From a checkpoint of a small transformer trained on Wikipedia: a variant of Muon for these matrices.
MLP neurons of a small language model. Each row is named by its layer, matrix (gate and up: input weights; down: output weights) and neuron, and shows model dimensions 0-223. Each number is 500 + 25 x the weight over its row's rms, rounded and kept within 0 to 999. Numbers have three digits each. A neuron's up and down rows have the sign that makes its largest values positive.
After each neuron's rows, "fires on" lists the tokens most often at its 100 highest values on Wikipedia text that the model never trained on; "fires before" lists the tokens most often just after its 100 highest values on Wikipedia text that the model never trained on. A number after a token or word is its count.

L11.gate175:500519510503510502493499446553484519505528493472518497561506512503525505492505504489519490522507525550531472506508535507520505531494484479516533465510516504521521468501492514527478519480532476474538494521509504509470500510497504483481503508493472536507515507506485502545509497500501485474532483511524545545472471554509466534523512515508490457505474502526501546468525502507526473490470515486503512488546486496514478483537513488446556508471511534542511509472465524493504520491555465546512506502502502500480479473486442476502505497500535519473498503530503481515435516505489568554509482457446502440489511469485440503527496521480503501507560514442489474466512533516489469506523
L11.up175:494520503461495512517523495503487506473499465495491502510436477514509479464509529484473529557452525512538489466507472456522491481526546461482552462515477458486508496476452475498505489503482497480481503505498474539472481564493474485482505501476525505473514532506519538521469510525508481484497515495506524532511558485533471499520511507476500447520455478512503501506473459536550500515477519489528478496545483496502426492509523482469474540512481502487523511515496509477505488527501498531502503537517497495508465467484501497524536514503495542525470492525509505475464552487494511489564490477489513490522485484467516519455512477507540458544506482512498471501494532549505520489559
L11.down175:515490464506520480494524520496512490475516488490484514479510446474520533515489522506504463544536501520504517529551491500518527498526496456507531508504492482524477426524487514494508495478519456516508523536485540505528481474491502496515480515449512476495506516521499472520438503492479506496521515437539513530504472500482479503491520534526486487486562521502515508486482491487512467561482543497537471497505486513479501515464472512474486499483518516495523478546456522525490465493568512515499511509436525491487481485495530544495501502492477497490517485540479496490516464544466445460464525463498475523489481488481489487471482533519543525498490443530447495474486511463532498495516
fires on: "up" 50, "es" 18, "ing" 10, "res" 9, "ap" 6, "ur" 4
fires before: "p" 27, "er" 26, "ent" 9, "ear" 8, "re" 6

L6.gate210:473526503500496480480508518498477520485468523549501502524499519502488450511503551537456516520516491459466532497520542506493486547504477509513459542519479454497498512518503510478512456484486496522478474520478524491473529508459474511470513495495558502478569496479471476517497444493489501516543475507492490546528454504479523482512468521510492493545526498531506466458510493508480521539518478518491500527519513453485518474520478493475534515501507483506497513517491498477477503522506514492491475454473470495514486540509520487603463482503473505517474517483502551501521514480527542514485478506490527520499479475510513498502461461534520518474499478501436496480535503497528496541454
L6.up210:549519482499499488490506500482458496508463526475499508487514509505532512505505453519481482500527508527507457490516498545537493473487487517509489503521517476475486493491565505519502529537507502526493489582469502481508544492508486519526510518498517512447523506490513530500503480492458518517537485500524505515502495487529514567476501511482490525508507500520495486530539472488510486563471529455468498474482535507500516484514486516513477503533474479484510495478524505534505571529492458480470560499477454477508508512483486517487542456507514502491494465542509498483496506497517551491464491487454504492487502466460463510502490498499471470452521500476508549544552578482501478540515
L6.down210:464517466491489507514519489523485510545499481490496467539494529484510489474482498546500454501499524485497463475459505481481492509508469490504473446489495469536464489477542480480527502553491508466535494526487496517511533540473480484457491507518478518540502490463509461484535532496494524533541496527453495521489532503523483485496482437484486497511489442525489502533516469491478524494495515463508473513484431512536482487505521516524486532495455557452484532470486505480529462499484475530480505543488540521545515503482501532505490499529477462508452448525498508448523500516498520506493520493481489522490499472498495503517502510481452497507467541470528499495439465503490502527488
fires on: "av" 72, "k" 11, "al" 6
fires before: "e" 59, "ing" 10

L12.gate187:482536459485493454445505499521465480543520524519531501493511482481487492550482521463501506505503511494486477536517510506472481536506539513459475536515461526509517517499493487515498486496526483471504531493478464543454493478522467512455516447491514439466543482497494538518499513473512498542550487521536481477479527514528482493498508507498448515488502499526480485459505469498488453513484510530477508468478520522479530484532500478469517466478472522468506543473476472476441487501522491465489435493505508502494479509521521450536477498527460517535502470561528487533499469490473515504508500461492484472520471516525500508460505517463469521524487469492504537511501476500495487523514
L12.up187:478516504518496502485487491491518508520506485543571487499467510478515465479502492463501509485481496529499483488503519532479496502525508501492501447503483515540467504469542555495474440564536536467499476526545516505511490504521536494501506487465436495472507492523508467445507478492491525504527484519495499463505483518479519514514505510497488558457511503501499515483506510492485449469505435520497529502535485500492537517514489477491437484497467509527516506534517522477486511475467533515520502480491490460503477458495504477504510516469487551523521534520490505499491500517477436537472516526470505514499523538523503446462501501531549521528464460505476522488458470507467531500517
L12.down187:502482487509503487533506509490463505505485512504508541462509459576507511498512489523471485539468493500478509485498504451524459483509478513478474558458479499504491493558476517486545503524480520516510469503493506493517560526460479513487475496488504504537496488488507494511510533516503489493502525524510484497516524515538542524530523503510558507529518487555433522523529481477519547491524588497517434489469484523520520517508511479499501511462511477486536518481512482513520514538522539462484466471532535519491525495520510498519518479490488460504490489479511521514479513504517535468509517482507498455520497453455500539519516501463500495522501538467502530511478508471516493540545
fires on: "ia" 15, "s" 11, "y" 11, "and" 9, "on" 8
fires before: "," 27, " and" 14, "." 13, ".\n\n" 6, " in" 5, "\n" 4

L13.gate29:493501494496521486526516451511525480535524527495463524535452484494478506498524507483527472528471503460500509487475492550482510527500514513496545488525506527480543501589489546470521453498517515457495493497478501513523494536494499489540533462512507491468522525451507521508477491508523496501517503506502514544497482478492498523547444500534494461473494478503506535484495539506522494477445488485487490529463515488508489507492498496488508488463505475512553543523487494516450461514531481525545487491489466511478510540504487502525520483476514546523490505548479494486470556503540562526526523478447508472522489495505471507473497496504444500490517520444519494492504477526521486472508
L13.up29:474488497474451490542531510528500528489469477514518463544518484526501470510526533473501462475464500530458523526513520544510480547476486484524485503482500510536484455474504522526448521482476473510542467526521510493492521437530504519490480481511512494506485479497522466523519506509456479491495466464530562513491518474482519534496524483508505509495490518477535510513460498479506537445497538506489484491461481552507515520494484513489503523487489487474488475489503527484494496468495501493519551530509464490443489458461510492500473515543492493491498486500491536476454523477484489500547519488511481526475485498495550560442556494503486511488517481515492498484533488544531453489520
L13.down29:489495489556468544473496503496534529535497476500465491480456503514485513496481449520521497500521541486498509482472480452424507502477483514528461500488498516499518522518473457487547482470505514497502516495483486460560490493519526521452453529511533477454506488481483502512489495515469511460542478538535530506484517462517492515507555539464463495524512511502488479537473519493503489469510554520514478517485519536503551520538505528485520475508493487486481508533515488507475505505535519481530506478495484525530547531481501472475494517485504513527506506522524533424505523509499502499487513518486480538528533487436480496489462489504468518466468511482489512483470493510537489467477
fires on: "c" 74, "ec" 16, "ent" 4
fires before: "ord" 37, "ess" 13, "og" 7, "ou" 6, "om" 5

L3.gate66:512511483563471520480464505482479458492501459518463486488498476482549466473499511495489539477502532498560484499489503534463516538509519508485487528500499547484514516526535470501483515516496488475455446507516491523504495496505509509474484488521468528513545477527474503509521502465487546537503489459525501561510471437482494541510507489496520487507487473500468462516503492509498478525526492507490491505455495542495497482502509438499502490509457450533515497536497481465451500525485501537478482472476462512448445481505493511520478496483568501543463533459474515518499519535451499494486540486494502536526487491503514513512543482483486489523488497485455479473512500496533509486495
L3.up66:501505515520455513514456549496480470432495458474501504457528514506523524476502499488517503459507504502513470471443458493543507511523551496499478488525500492451504487514591506446519505548509499500477497525522509478547503470522482513493464493502473489477472483500503471534531447471509523496547490515519534471534491475490505516541512462473513495480474546517503455509506520493513494488513520527456452518526511506540521497484472468525541511518525475523506547472506440470463503507521499507513494501488507483498484500479495521496489512507527468506463555508537489519487526541480490488488490473458447507471504462504487500497503477510488520500503491475540515493518489465502499507504
L3.down66:542502524525505479502522508493510476525540480509473500457520462504494466487482470495523465541478513514473485494539455517490520509487523519480464504459516514505526472492510507491476520494495489516523488478504452522530545511515506514496440467473505509482503522465455514461527481514466519474492496504502484481489474496500537503504478508472505550503415515489527452524530470518478473526485554581507532574468489465523465510524484497494503504483505463499525506492514499445481496446493509532488543468471547489503530505498470499519516495483481496473491511496464456499478501484502541486502470537479516510502507519533491480504525526536499514513470471499537516457473496507531487476487
fires on: "ent" 29, "ear" 26, "ar" 18, "ain" 17, "op" 4
fires before: "ch" 22, "ed" 13, "ing" 13, "s" 7, "ly" 7

L10.gate276:524477476505513500524500452511479508538445529493517496543430521475537518500511503511530541488493563496466512508502498516497507471529485553497524467503523560542443497490511507450488455467473497466501481519500545516485525526532516494507473524487538529475520482489486521526551526498476497518509493516480530468545531455473520499511509488515505471487495524503494516527472469503522500499462450466496517506565534513493511500499487480501500499520506526520490492474495480534500536499496482505511452511497504503524476481516507503454502493503521510472501547504478489472508503529492499554476509538437509524450548510495498486488545530470553493495500507517500466467458490503510481494519
L10.up276:531515482552495518527501462466530529474516523493468477483512492489552479483528521485492503487482494476488480516537488499486495579504498498505556504479475512496505507483480477516542515491531468528499465491547496468465481473480517496430522465507482516459520471500455523482452455492516504507543501519498469522520495469552456494499537501514544453507521497528482499526520479502525527521519506490513528481549470495462492477485501495467519491499490453495508474463486465506478454512501484486460537470480512494507499520493444493481492465501500512477517522511498522472457493493466514510527550511454536522465510501461495530521503521491471531502509451499487466505479506476496494471458
L10.down276:498511518466507496502500516461511511496534516508520441545527480504503508494465496433544509482553552492517478560522460512521479516514498494472515487509516496512446463510526504478531486492503503533506491508524506498501466487503501497484514507471500533493505489487456486511469514532455517486486536528486495508534463496512499478537506514462467492497503533517521481496468485507479547509494534486528484547536556532516514448524508514499481487465475534522470528486454510526520450479543484499493503476513525492497465482463481513497466500489507515476496496526510496505525490484512528493493461519488517506500567515481494528494458538487585503493483497485483501478520453532512544451542
fires on: "s" 69, "es" 10, " of" 6
fires before: "ear" 16, "ul" 14, "p" 11, "id" 8, "f" 7, " |\n" 5

L10.gate8:489509493510474490506484523479503492504524502497503540500465536461543513515416511487542478486502497490490512525467485528532493499505500553527487497528499459528471501469499498474506501513515508518504507526477522513465481463528497493496462508497495483479547469507490478548478506478492520543554467512521468485486464487476534493475493525470467531517517510486526481525480465469517500490506506510485477496542526520500530509541505513476453492495551504533522488508440506481521482499468541472522444485487494532535438526494528486477511481469471532492475504490482507566497476527513483508484500467513495550478509487546499469505480482507531564471506506499468562498506504479456471490481
L10.up8:479484461488482489521523512466527506470501513501507508522480484477515471484479460516485501498489491481503488494484494524500500525543543508513485446546499508488520517517455515519521463526530491507554486503503499487460499469541506494479507479468535482545497475574514513495452495492500488468477498500482477480489494510507502511496509521500500486507505510498513524577486480475491488471522536498444498520488494507479554534528507468444481531533492531496454528492469480494546470488487512479503522492496482514491407521470549515472477468448484488516482514522481494515504489516509510475490533513566475483491500530513510462473456540503498531504470530478514501486503490466457457492542
L10.down8:520504477492452514423493523478500528462500508533543515490474525501486484474501477473510547511474490517506500505484480482495462523487494468536509523536448525491540516515554505501511459516538474473486501504527511545512531513531486523489507501483508504522475507498509524550463520469470453529508516513522505443515511503472488519477497515522508494530505499507513536506531485503488497507487545486466513522487511485500518494521494474517464514469504482501521542479455486475493493476481507463515516497465535488480527517524487485503558526509483485514496453528480479491506439525504525513503496482449488490553488537490485553486438503456530554505495518564461485482506485488460483513464
fires on: "e" 21, "and" 13, "y" 12, "ia" 11, "an" 6
fires before: " |" 16, "," 14, " (" 9, "\n" 8, " and" 7

L16.gate401:478490447471545490527483506567514509488523505502519492459530501498494544513518472506469511482458527531513470498504529472478466519489454532496526498504479474488492478479535509523516500507500565519464476454528529514443536511525489496518447518513484526527509509485459496506485522486493494506513500501512510490489504517531481495483537467541495511483498505462471504509482469529482500508462518482516457515501512479515457531444524502477485473488536464468471505467542498490530519540526460515508479481495462484481485497481505524502487479505492466461474538524472493516495470487478544469510486501497497466525470490488487481559514445540504505487527508538451527544531504519463530527479
L16.up401:477512510515532486524552501497507491534488513523506511523493541477471520492468521501485512506504496477529489516497509519516511516494472491501562484441456536481505474488520485519501554480545506480466521503502435505481495540498502512498472483535499506487440533515542479476493476493492441531490474503499494480531490510517510480488494508506489544478487516465541475516492474486496508452567559534486533484561513530532500493518489493499501546492515485504502538458518523463476503486497526494489543487536495498499506499505473477463486511512516485494496561501508490536513460508521476497522503493505539474497503548544511468462471481508501551523447476486488510549544497513460505529491
L16.down401:511506504518488495468493546538516480480467512501528476519516531529494515485499491507520490502509464514493527522492479534468502492451470525482456486482518519503516477482522470494470506480488470549508469496491491537475523499483549498523559506500489543533482469502499489474479491508507534524521520484503516508493447498477483507478510496494511474521465513511468488503529425505504511528463527521495511485495448480520507532423492471555531500499458486451534493519509486513504493515493498554513470468501459529511495500501462508497519522540513499510492493435501529456539512487507450532500536472499529480501500504516471556526547498529512484471477517498453478455496557496519503468506
fires on: "b" 34, "an" 10, "th" 9, "." 9, " th" 7, "a" 6
fires before: "le" 17, "ut" 12, "il" 8, "t" 7, "ro" 6, "ce" 5

L8.gate227:487495452497516532484496504497512474514540506502471500523519448498493515453490499470496495453508527538475529474479497543498513520520525472495537514493472508455465524450515512471478524502511530477530507459524487523540492548516472490486518468518498499504493529513489535481507486502523504460520457522544519502487460475534476484521475498493549536492510482502542506487482488520513506448516476511497541516505546543508482492526513531521482473528528501560504492489492486464515516525468519503513509536537521495534518493467465488479515468520491499522466461502496463500473499487437549508499566478520524524473500472468519527466513520528493477547540485474538540487495497533524496510509
L8.up227:492442519553495466489555478489521475537538529502514531514503444483511526531484510470468466533479520471470497540488483496503499465498531469497499489509517485529531485498514544484484483500499509520508499515508487523490477495481496449523524448494477497504501505473500511554466554504507507440489477519535548476449490470505480487485540504512478477500528485462506518494501488475517489489505520462485479482481504531489480511538472527542528516467550480506539465468488521465516498464544514475471491486518481481492507484520508517516411506485535501455487505526486499473499527482491489480470506519499502493496510483517488454516472551529512515498467489464512504567503514528496517528499
L8.down227:505471490494517495500488499499469489500570510513494488527528497485481508517525496486524464488460505473488487490486461496512542438489533491529484528523438523476463504495527537483486478511503526490478463480555467507457484482507514466509523479512529495515501502512523476506486505592474506492512479474487526506511464525491473497549467499508490498475540507517504481478471480494497479508475462485485463471445462499512506512499513509525495488527488533506499511508476478473548482478499545491489475521563513493505530487427515548503493483467479465475445505466483482533492523526525509520454500505506474501497482503465464505495488517523486519518492577480477523512514473504492509503449
fires on: "c" 43, "f" 40, "v" 12, "m" 5
fires before: "c" 25, "ic" 15, "a" 8, "ro" 8, "ter" 6, "o" 5

L13.gate81:501541495511528446462506503471517469509488485465509512475489497486490511498514527480536579482493469495525473482501482529454485501504499463503528467480517529498485502510502476482518523510502482458447517509522510489525515514473498547527482501486476467494477530491509504515506523432526533544518515510493492482511500508498514495476448512480518502498492448528402525464470489522513470469508489473488481493521498505450464493525494550480495469529493515477495543502491513511495481576529473546487503487478463530523507515478517505505514526513521455475515488504523513522522495459505491494528464488510564483503531501512498462514543494467541491495511502505478470524520481481543498481536
L13.up81:542552478540484527513508478522496469509518486496527558531482482514469468481504506488487492523482492506504481520461505492500489498510472495486481474532525487444532524494480483451495521472510497495476472482527552482533492498442510531552499470476472493462558478492470527489485493508479496469498538512513472468515526480504540501484525499538474532467534527520540552455509514569516536493512525495518513467508498490503505549506513532487508514484521511434532500521507513474498504509531490523527520526533442512482518485507492498530522471518535517545503520529478506468481525494516492516503497488521532485522470478503506490496483545509479500505502497516515454480468486498471482424474
L13.down81:434473502490490517494492467466538480496470502567493490516515476501518552480472487492535499517496488526527513527512492490524499486508571529534473485509541488519489514499505526481528460522512494473538511489472531529433517506557480498544487513530524504507515505476488476555514520490518453484507500473517528464486529478518523512497518494499489525492462519485500517499474465489547458488502509529480493546481484490486533558490530494507456513520483486507457503470473543491468523463482516528478488476503473483477475536516436512500481506522464516522494464484491499501526491546506484463525476488446506455499505494508485498491531505507532525517527508550481481529529527489516525497478
fires on: "ub" 42, "our" 17, "it" 14, "en" 11, "ost" 6, "ap" 5
fires before: "l" 42, "e" 11, "t" 8, "c" 8, "es" 6, "ce" 5

L17.gate411:474499479538512528498497491458521488479471484532472504540488573559486510499503472532490546505485504498519483496496458497507480549468477490504512500523523489454505455483496513501515501508519478532503490524426503488470493499489511536510504472554494538513540559466528506517482525480517532508499498564496496480490534523540504488496497513500482478476508470492504500516459463515467488486482507503472486540534533493464519459481537515458522514544477479465463461541477500508491523500492520446471477509519499476487479473476495480483519485522469505506491499474504520514548469504518548559511478552460492506529521486486542511534495517494506483494522530501510481479478475498503467487530
L17.up411:500525481529465532502497486484479500486464533523492487432536534554532488483504518500498508513496521518535509528463458495523518467478467501467503530507517486435492498486458458534489511512485476509491499468505507514537501485471503506521479490502490498502495502450507522552454511517491508513458481525535488483497508492512502567509484511483513462490504486473483508507490477543452516510510533480511489497479508506489459529510532504523506508499524530464520500531498549493478494497488505496532528515511479493517486505489483576475488490467555502536475495517478496490474511459513496496545473503444508480515469520508486519526503468470536534487556518553490437525439515535478471511508
L17.down411:518509498454567523495553438536506489497483493493444505483539532481516498462503504524505497500491523510536507513473489487483501476503467507531480495486503503465462534421508480491513481509495479502498493539494509466476545513519526490515489459498486527531539480462510500526502479497481517505486533536489495463485503436459473527542474506520488506525517549511505498538515504502490524532510489472559519533477521496462527500468470531495490489491465534479491506506503514489525495498493462525519453493499539498519504442539492489496525520509501531512535529474495527526510540495488492518482454465496528483513536488502519501553522520517524506542511540553512468463486525518492527510525
fires on: "it" 51, "ing" 27, "ir" 16
fires before: "le" 27, "l" 19, "t" 16, "d" 9

L4.gate408:517519485505541507538484477528524505498499474510485550525478487499480510482501492512539492469502487526543431517481480520472535522534503488507502515468500523522483502523480500504529489504483501484480498538515515525459492493506503499550497544479507511520504461449489511528519496426465467501473556461532488537507544492455487501509489484489493485539514450465488547523469499508529514445488505508478505498535533516467480481509493520535531500518475496550489485477542529527502496481512569467481468503540511497503500473525515486505483477499540467497531490489516493523480484444458514442471516469470511495489476553500482475516509503493465484512515497503472479538520550504503495524491
L4.up408:467496515443535531521490512511507503498495465479483510490507488489485535503502487495516498491525468550528509500474474494475542525513456475490465499481461514535506528490529499520517515524471513536478539486512499537508455494496496545520505530526485534468487493474537491544505518458488511488511534536541484535499497544504471529498493465517498525519509461489479532524478470497484484479511485532556488507464533486524493480467499527534488503483538488519494534479490515538543574527492493508502512521524509498478483481498478485574483517495509532477504517535518497470520520488506490437479516461527514516479480530449525510529539532522477491464507465511507484511554501561474469507489
L4.down408:479536506486513515520477501538523533531504495508502503505546533511519510482521511518494457506516492468489509500510538466500535507504454485483485512518560525504484536474513475514517494471509544539465492506557426476467507510501531526502457542500503531468499507495541476495492527506540455515527507473492494515528493553488493520519483540492511506521536525498458452524523511479495500509503546510520522459531483533518480507532572504503485535547468456490524526511492499533496544491469470523515493514494480509501498510529499525503520575514540521527515480493479517488518498491483505466536479477473485511504489519499443515501519492498503537497526485560495486462509506545516492488466
fires on: " for" 79, "or" 20
fires before: " the" 26, "m" 9, "c" 5, " m" 4, "mer" 4, "b" 4

L17.gate377:454531492506450524527486482446531546476521468497509495522508527500495472507488523525436469525520477468476491489475509491489490503496532509510524506486472523527470442454498484458490471500482539472499487503547491462467509516518489458494456493447484559476518484465501479460551490471528479503491532487494506519528485497478526513509479449511458505508504506444513554519519498501531485520483507506527499503513483463519489466494486502536507516519517477514478501490572488509529502454466472511499497480511512518502513535531453493508501485496524502523517509572492525497529509497463521474522517521465468484520514505503490467499483476491465548528492495509480489463507483538504501471463
L17.up377:531477528528519502501482536534510513495525462518509505540461477500510524515513525500495477471479483493518496466522479480451515492487493455529503507514475533502460452525512493473514509459535507550513467524474514503460500479508507495556527445485438484506493458470551505528505564498515495517548488519558511522481477545487534567509518488508461477521486480455455522479536470482498520499509503507475481470521501494514494524500505502499524551525484546518486493501501480532536557493490516505471507495493535474503508479468503548493503483499524512533506488494504506444497491468515517472505501496492520489478451518477471476505475481490498525544455473525505518501530521486495508462481
L17.down377:532496492486459507505461513467532541506548530464495517499497462507495491479471484487491532504531491518500544424472521510466466489507426517520525512494533537508524518487489514478481526473511500539491509496568499483467457457500516512500450507490505517515506490459520516468520478466449475485510511503516502516485533542542489445505478465485510522458530511492504479560512523486486483492522511474491466481501513445489521495481514489524443469503480522522548468478469504493478542492473487545532483496508484517493480488497508471524525497498498489530483545487519524461513511434531538462517498500470511491499493503492522496547519492536509502511477526518499522507478476516494512496514
fires on: " for" 86, "ing" 11
fires before: " the" 27, "mer" 12, "c" 6, "m" 6, " a" 6, " s" 5

L15.gate130:489541510508504523528507480512540489483463501476485496525532497483499525513526474554505499503483587505537481518525538500504490516488505516526445497455500498485514526532485479565527521509495512478490454485512483530500512433455517489476491476512521509473490502506476491523478541512488506494495547493500474483482507510515531495514480450487500504523498468492465478548530466479444478526499532517509489513517513463448518496482501445471502499505529501505478511559507525478505501497463475492508464533476483553507505508493498506554486503472490466540514517475488521493486491459480510519510494513451474534526549506523482521528547549497479479494479538526472497523476486527526470475518
L15.up130:461511510496467503511522506532470509519487495469534512448549498493490501486511476543518478477462540540498494522508496522457536509498502504548510484482495501502541501493500494541518444528526521474484484485462566514526525478506517521482493503454488539486487540505457481538501518458476527519470492489498468514526507520484527472524475469507481498506499491529461486500505455531504499482482520520471488551526481481468499539549536479510501518454535495488522486553502522513498507518494448527512474505504536479473511503498499487506485488497474509498520542484441505508540510494499481518543474521436508459502515534485537518494512531488507496514517518509429517516525511472478444471507
L15.down130:469537451487494476526516544535495491521476510488485527521520489513525465523496540530497461474522520435499486584531509519452498483511482561496512477458522506463556544472446499486509499520544490476503528485507511460489493470513529469492489484544534511478503500526514506508507511532492515492473506493496513503460539461491490528529468472491493537524465500485460491497508531508502497515509540478507498441483493528471529511509550508507505523506540501513501497483450474506526508473506466494491498497481556495463475497475486476485486464531476478486478471515464475448512496514492489542527469512490516487514512488527498472528532491473470517512526516493533545524521500522469503484482
fires on: "ir" 35, "il" 20, "ut" 17, "ub" 9, "ul" 5
fires before: "st" 33, "d" 18, "t" 9, "j" 5, "l" 4

L13.gate411:498541501524516517531462491549514489516475465464491493482438496481487489522511482531515506511537505510484505491520505516494515564522465501492484491488481504493497537503536512501557491544510477504425510543493500525524527529494528501496527525490506514506504552527511499446527481517478512505527488503492493540459482524496543500486464515523472491520508503531498468500459508482497550476449532467515510467519472467530522478488515480498514502511477456510493465506473489495519492533503493465489452451488519474496515505453519512526467463545515540515505448518519519535519510521471474455491491469497483509556512495530480520523509514527498518540455478472454501504492551490502493505465
L13.up411:529524458522481525496482508522554501538461489481487525489530478454557479480508530519493492477525450495515470481535521477497500520495487526534491509460535542496506484474519499488506518507540492460485483519489517527513533533502531546475487510473480540517487511529534550472495502467465489495485542480481485508468521537523506528491440447468469520462479512492511495528485512490512502490475521483495499538459541478473494484517528470540482520506460533463450494537511510497501506513482553508481488501498532490492502485485529504515467502525510509512483456462510500484500522496535486482525452473497460453530527501508491546493474522517451528493474503428518511488482485508509480504482
L13.down411:520503522528486513514478486502512531489497506497492533525536484516498501468481483484506497470508500505454500462493517508501513489540521506480500499503499502496479493464458503507465489518508450547504494530547512435490515535493543524497460471464480541469539539485525546511471536483502492524518538507487485532520507526508490515516522457523469463478508489491456486425508518516487514478531484521478486496505494545566485520523488481478449516479493512485543576489490499510484537503483487508510464508504481522493471487480514517541471458505557515514544534526490476505490467472517498506530510549525503487528477487450477506504462507555502496496485508512485480528469506526516529551529
fires on: "av" 44, "ist" 30, "k" 5, "qu" 4
fires before: "or" 33, "e" 26, "el" 8, "ing" 8, "id" 7, "f" 4

L11.gate221:486464463539500515521505484482439451503533472537505495513483460513468487542489490497496476503507452536529484472459500497481505495481488496522472511498549510471542507488488457475479529506487526472503468499502490533505482518507503500504513486502510519483538540489500481478515497499494457515506530506518522512515531446521498549524465501517506484503484548481467493498494477544471509519523480559473498431455503519548460416522489473502534502497494459520518512537520470500502491520471508517480479492519549509495447523516490540505505517496490503474522512448480502510505486477486533494481484545502490481475457494489481487525523478445530469497506465512534475467509536490489533485485
L11.up221:441484485492478486490473562476464528532504483518495534543489499541496532482521513501452450483492493536495480501453487503518549511445485515456495505553507485495483501469482504472534532513433471477454501465520486491549519476548485516509499481532473474458503533497527465491503472489535484501516514489517474482490490499470536463519473530502509535490487519475507437451479476474462478516490490507488486524512485510504459479482530508501494536484504460476484493512508501535485484485530535509485527503533470509490474470524543504472513495504507480516494523464474500466498487450508481498476469484502475444489468470483531529491501490502487499525520509454492474523539485458506500496481
L11.down221:498465444481472491469473447496515576510481496581491495519457499494481454513521481521504550501522521495464499522500473477483495485488523520502503534485532492463550533524517486516560490485463519514496505473564436506472523478518485463552489516518545488488514461480496494495484529499501486495563456499505488501491506509466495474527503540533545504486483524515505531469497506495496455509484545513494503515501482520545510477479542487474486527503457505488475482509527463487513511508482488523490513505492507502472498460522478523497483483509477493490459455480529469514517485465513505478523512494467499478496500498473538463501536465477491499490511504517478480500477525538528508468468
fires on: "ain" 15, "y" 15, "er" 15, "in" 14, "ire" 5, "ure" 5
fires before: "ed" 34, "d" 10, "ment" 9, "ing" 7, " the" 7, "s" 4

L6.gate221:512489496535509511493504499487517505451486494502512534480557486524492517484504482475508530531514450488504491491462537482521532542511534509523456512483519466445493461501527493500523520455484465524500486534538518491480477469521506458528490487457527510488511471484517525539461525554483486478482546498502492500466489527534515510523491481462495455489501510517487511499497494514570497471499494488521472497465484541509470532520530523487529481514503540543489471496567481491497535546513491555470488514473514507492519547538506524519495494551528504520504537501481523506469499500504481463466482474465497497524495458505504465509541511461456507501485482493451511477511526530506484503455
L6.up221:514488510506499505491497525527475550520504475466549543518496496477513440450449482491511528547492459507497520490508525492450546510509501480508515491500502494506498488492469503550552513507514533491535553495462550482494489466509519482530500482492505526454489482514495528522561509538474499541490499541520493485474498515537490485512495486503483531492520467522483499482526489529509445487480456494539480484478470499512510496493506477492502502535507483524502523558502523497530537491499487493488510503530497468540484532474523565456519501498516475488498528550485469477469471482505465436508502488490493470507460511525520472508529506513496502501503472477545494529512489527529452510438
L6.down221:500489528492523457530476491487504525454455515538537533481515497506500528555481506501488516494485498445555523479471530476492532507529497513528484511474516519519515511505509499467520537439527483476527509518549445476510471475504526512505502512498493489476519481475532502531517523470547450515506544479515507481472514536545556503510453490485496468467542527494476524468497466521505527518507461516473510490482477544521488491562521505484442483559465502518546517496514482492519491465520477516495490515481521513497531497473533533510481500479515502499500522497494503519498492507483478489519536489472516485527485480499548498526519533469454529492494469536476475461487504526488521469476
fires on: "or" 36, " for" 23, "t" 22, "im" 17
fires before: "her" 19, "m" 11, "mer" 10, "it" 10, "est" 8, "b" 7

L10.gate79:504483461499543519539512530521511479518525519482472475530510492558468511444503486527492502557485474506486478520457534507490497496519447508521511504469531539496496492482477549518484528505460483493469516494507509505454469507538510490522524489498496512444495517520500524485493521508546486470555468483509529504511510494518526530517506468470503505473480522470470475506487537516455481482514509490440492497476504510536484542482512566476530480488524509476499476491487490487501504515475512511483536519504485507464519520463524535504529480519519482465494537486530532508465498510503504517455515489500520497487515490479461463473438458494465507531497488434531485524491542478525450503463
L10.up79:481495525507480515531545530511488509505483515496460492532500473507505533488505514496456503479520510512481535489456524510511496523497448530512485543510502523494520500465471545534539493503500505498507474513529522523488472501543489501496503455498473511540511474516510543498509494443507473447467437484503540515517451487520496544496533539515502478487512486556491520459507483515520489490504499463502466462516500487486515565476519517490482500523512491469511529497498553480505440515502514504525492519499485535489529545493484528472486538520505490487512496482468525508453527483486506517511518542531515539518533446506459481455473496483451516499524490437507477506438526519502494492484
L10.down79:522525517478506507505506512504503508487523541491515533496512532543511496480475469491536528523528473480467503528473494501502543452530494515505540491516493507522509498509476488533474487505494487501516440509498495432473501534531506485481497502520495527505492489489532497489472536510517461514523470534463549512497550434490534520477476498515531468497504524465479493480469516529508505501508506515518487506485479518536514507474518508529536490562476502495442472510491491495483500515509491446541540513509510533508565485506514543496509501496482560503482520476488532454490514538502511492491487495495484515535558512504504470482537539511444555523471497476528508561501525485524542485459
fires on: "c" 81, "ec" 18
fires before: "ord" 33, "c" 25, "ro" 8, "ad" 5, "qu" 4